From a checkpoint of a small transformer trained on Wikipedia.
Size: 9 layers, width 512, MLP 2048 tanh GELU, vocabulary 50257, 52.8M parameters.
MLP neurons of a small language model. Each row is named by its layer, matrix (down: output weights) and neuron, and shows model dimensions 320-447. Each number is 128 + 24 x the weight over its row's rms, rounded and kept within 0 to 255. Numbers have three digits each.
Before each neuron's rows, "fires before" lists the tokens most often just after its 100 highest values on Wikipedia text that the model never trained on.

fires before: " |", " W", "\n", ":", " Pts"
L6.down1424:101128109107139123129139133122119118142116146096138145147167084120113146109159151164142069108171126166126137138165120152071097083142130109126104091135132168072140124121135131077096169122117141143119133130138129117111149099096104119128154144142119123109104152126157077150085138153153111158130109143148115131147123112141101147136149106139106121121122117101130103138172136162122122125122

fires before: "\n", " of", ","
L6.down625:134126115152122119088147144094099122113144088125116098170129114111176111124146114142110175083120118115157107144141098157117077185135086105127110117089108108153137130124139090134109143128092113137088092095133122112146132135117110150126126108140114106114120100118117128137161103147124116132115120126127146121165085126115145113105102172095125107120155138175114125141144118137132141115167

fires before: " ", ",", " of", "6", "8"
L5.down318:129169116122119126147176140131175090133159113148154143154136142126130138076153094136112139119141162128131128118177186099050115122107096079139138111093151101093115116114165139141167128121139132126106148122135134125135175149131105095144121142131120117079099105159128112128120135157140165146087128101105136157165137107120152141103105147124108155126127147159135112150129102141167134097089

fires before: ",", " and", " or"
L6.down280:158137132150158104154130128152111149172160052155137116121126068129112136128122073126099121110134173149131181141134131117200125129114180122131123140138097123125113110108178146138125136161115101155128100150122135130123180101106132139120134102163110103129160100177102149130077099120137158121172110144122132126137143121135138150135134166147114080103133131116117156088116123149116117179156

fires before: " as", " the", " to", " a", " that"
L6.down25:131110132213136102120100182125156131134137107098082157100092137113126080153131128114121115111093103117130175156108129141117087102154139137131148147139150138112098118150140149102096091108121098094139147135126113120105094142080128153149110186166131147095131103137163140096135140109110139145121111118123121145123119143126097156110113114160143144117105122136131186145148099088152128112169

fires before: " |"
L6.down1505:110110110119139129168151080129144135148093140134148116119142072146130136119119121117130148144117131148138104148115131114155111142144078171108093088155081096112170154150096105127139144143091117131149105132074098127114135128162094100135080112168059088117100114143134171112127154116192155145115127144101128112094112113158122143139137163160083080160094115132091128105135137116133123139139

fires before: "0", "2"
L6.down167:123135167134163160122154145078117162116162134163112130117102101133107113163133147103175150195088102104158121128102140116108107142135119108138136093092094083081108159143155137157081167149170156176107124081165095136140149113094154118128125144158120102139077144148074128149112132152120102151123140080137119189138148147148113141117078115125136114132148156140145162098126152158094160130131

fires before: "\n", " He", " The", " It", " In"
L5.down913:104144116161097136141118160151117150131089094163140069153132112160145124114126102078119177145099151112117160108091104092103121122178152120091127102089146154114120122112119085161144130145121154112109128121083089100093165147144162116150126134167170140109117078114117155156120174136124139147138086150118138111155121109152128183126092087141138188147116148120130156114154098145130087135097

fires before: "|", " |", "|---|---|---|---|---|", "|---|---|---|---|---|---|", "|---|---|---|---", ":"
L6.down1595:126100129144095159096133139098100127123103133177115135141113102163106143119115114157113130155126171132152114129111168116144149165130114122141099131127130139096122090166140133160109175128119120118119140115116130161111095152139061139140134133128165145093141136138160164107110119125134126124102121154121144150170126095106119152138140108129111133107092132113128112110143174138122151148103

fires before: "\n"
L5.down867:158135126138148146149143139109152154149143132153107146187153192136099148174094117109119140106131101129115139122172141125123101108158132116130121133093090105110106126147122161119099134132154092146116115138108113092111100142118136146107141136127079114143127118149103104098161107143121094146120102129148162144134140091112121138136166106164131199118157132131102104100133156215134117141176

fires before: " that", " the", " to", " they", " a", " \""
L5.down1179:132115176160124116135104143099170104109134127094160104154133133128129109101134119123112121143171113110138133159118141173159132127148158137165100150171129101122173112115098123141146122169128115130110119079126138108151095133093071099151148134103147123121129126162076183115088150145135156100140137103131125158108105116131139124095109119101127179089100188168099128091145114115146125103100

fires before: " |", " (", "\n", " was", " segment"
L5.down482:133095099178113161072073135135199122149122150138082121157116152108163149100143129149146148158118125091147152173096139159116098123168103105156144108131106097109146135126136111115126119129129125137103169141142097151116112170167158146135132137115095073133143121109163113150170130092155159148116129163080111165113147133138112179117120124158140126141135126113095095126134146163123111139098

fires before: " to", "0", " of", " as", " from"
L6.down319:147089173098179106154125112113155142151152141095145148111163088091103153124118104107129129103116143165121134139155130133105125119130104099129083123127105085149097129137120108151110139133133141179133099093153134107131127125128137104136130143119169144139121107113146166141134125112129120124135084172187150147119127100103174136187117164135109088126194184153147131118135137098114082148157

fires before: "0", "8", "1", "5", "3", "2"
L6.down1839:127168126165159116139169123166116142136084129099088178089157122135097083098126109161191161158124132125123129125128148133142140149130125139180138128174111156140141094113140126144101117098126155116095109114094119120104147165136135176142125161134092107102095125164145140153131136133135086134109139116115131105143101159099158156101168140118094124133147144125127099150085106200115118113062

fires before: "6", "5", "7"
L6.down213:095144103118127120150168104141111122142131148127109100146120207104129138132146110130095128170113122169148104131110130151097128143132126101149103146174087051153110128110117113112166108099128112157145132127141110124123181146112172151138142170118099100121128119106112156102157134123122147167138118121100127151088114117117106114157089134130127167113151118120143123085100125166150103152118

fires before: "1", "2", "0", "6", "5"
L6.down172:111127111114152117161072150128143121176118140110138153102112115149096159151129161108084140166118100126160143137130154102133151133133132162155145160145132118133115084083138169130120087141092146128161160147114159111107142077131113123182115155166108138097121126096105183104118094105091121120097129131139134134134115129167121124113138140102108122125119140152130145122099117111110106115109

fires before: " ", "0"
L5.down1552:115090112100096127143162142102118131142139120115107134137091107129123160118080103113133137130130123140144166142159086155129108120126133153128121108109111122129107160143096136129170124114079089129152086183127129122100121123156094135164110127125133125130133122098116156119138116090117114105153175119139134142087159124152138135115144089103140127092113147097138153132131115155123145142137

fires before: " ", " |", "."
L6.down1781:090146155133137075138084066092127128129113153130148112135157105168104158117113123111155132110116125167068100142110127126143117123124178141165118112129092127122113178158101087138145140111127151116126148144138150128140131157140139156121125116137126134126088095121136121152187158120130126156144107126120104154149131106144149139151092155171077124130116150160138185127135104110137099116114

fires before: " |", "|", "|---|---|---|---", " Apps", " D"
L5.down567:125134113106115109154104134128146140081107128120130125123126177146103113109154167139160137077138144126132103147127160099117083103103118126099148103119106157124107139110139137108130096115175144119128141138099133150133117116096102141105138102080192111126128112111138095109134131162118112191151135140132081180134130141149118130138139148124157150143110151146090149164147138156126147154147

fires before: "0", "9", "5", "3", "4", "."
L5.down539:175102160107140112139126102162136127113082147151143125120092103140129150131149151108105114127157155162118113118119147172089142101132114121103112158108088153157123132117129106114153142112118114164120112150161112115124135145162133131135178138101162160161084171092153138140122170169129109127127074153109136158094088096136160116093111124142104124111151149101120144088126109063114100112104

fires before: "\n", "|", "|---|---|---|---|---|", "|---|---|---|---|---|---|", " |", "|---|---|---|---"
L5.down2:131157134120152120099139141178183143089131168079120160138127132149089138116142103140159088123141170118128103142116128099141162129123099097157098155102151114093130147134134135096099127162123105163126142136123107131157119152129135109123169092145165136151171144111096093138126127135139114151127146132101090172116117139145089136145111137153104150123128155133120126126166148178159109177119

fires before: " of"
L6.down931:104120124139167116130135084116086121074155125110118142129122117115150125129081120127103142095088103106134169133144170109116105143108148129153123164102129160124128114135108131111118135124134103158091125103140149102122168111126157110113148093123137126107114155169136133113079099119135143111151144114119155137137106140105185111142181141124140134146106194124100128087131160122125162116097

fires before: "5", "4", "6", " |", "0", "3"
L6.down1339:095159116092175160143126131118110115117138126122178138107101186139165156113157152102133072107128121165153116112130093139094159137135130101139104138141104113121086144125160139183137140104129151094125155122150108161112157125124126166135136156154072122117075135134141146100157111168158108099166124103072119111110141126144132163138139092106141081166162139138132078105127126173133128136131

fires before: " of", "0"
L6.down419:109131147152131155120156113134106188103121127165075150155141093087142136077076151141174127065125106101121132141085097132138116130137121159148123147126117132075123113124153109118111115129104119143101134087151153137158126111120120157133167115108150120087042143145125145103131102150112157117128107117164125120105136134141109101113179120141117137101110180133111129095181133094153128198135

fires before: " |", " the", "|"
L5.down852:124133147144148114087120166101169147100120139111127119168115109118132133126082154102138143116154165148105128137154152106109133110175085097095132096129107124140129129155138139142195094144142120183146109133134109152135087156118127133079111120137125136136105125133142145058119118133088122085155110164079121132114132132127117123164117158198150097146104112116151128159107106138131109148155

fires before: " |", ",", " "
L6.down1594:140155103160111123149088105130163119178142125128110156146101129148153149154147114146124118099133151119141141170176174117147109165156122141156082104132115096119120140128095083147131148155154085130131129146135138142138097123122121116142178162132162073151120127123136170135151164106122132096124113141120089121109143139132130066108152143142108166143075148153127098136093102123110105113101

fires before: " the", "|", "-"
L6.down1932:094118114090124141109139135175118137142119149168134131102106155123113122122149185165164107159122103121159156160106141120150106151148140114127164149116109137125163087150097109111107121120132128100114171127110125137118098153185086091129146128101147190153137126144130160160150107073142169146113144113137151135136108123111150124143125143130094156135106148120127142135092138116107132118107

fires before: "-", "|", "2", "\n"
L5.down951:110145130119116169185148154122161123130142142095123142109172141102137147140136132128165111164112101156182112155128127111152122125153117104186128140138112174096130064128158111127139132136107155102126076137156151078115099119161150098093121137128111171145110152127158128139161076131153116146124164119143108114120124130099117156130097122188146124141097083130119138109155131121107144125104

fires before: ",", " in", " of", ".", " are", " was"
L6.down953:157134129112141097128098085116132125132163101160135120108109108143150135127123108150141114128110133153139130145146118125145156142117176158081121128154134110108116094112118124164104118132163093106158105097124112124098123102147118131126136100157136153111101093135107108145133089145108158089145163147145092147131078134102145064156134117097099166117148152098080120118146111129145130078170

fires before: "0", "7", "9", ".", "8", "3"
L5.down865:096086142137145133125136124136142112113186126095144111176105139110086082095143105125126150144105140122109129126137161149143114138103123108133088109116156113141122163141120121128079112074078117148145160144159111163144111100130120143147136106114144122128146115135141129184127160144127189127173127112137112168111065153148106087142130133146097130131117169145081184147116103131091107113116

fires before: "9", "8", "5"
L6.down1728:121135143131159117143171127095123123106116120105175137130123118119157133124143093103121060117110157120102128121139160119133085141128100134118096152154139114106148121137112102097093139074155101119107119162128149146121148143123172126084113152136170144124125145095107090117126148093132140181118172152141113154161108152081162147138161138125126169162114100144115095191126104121129115163118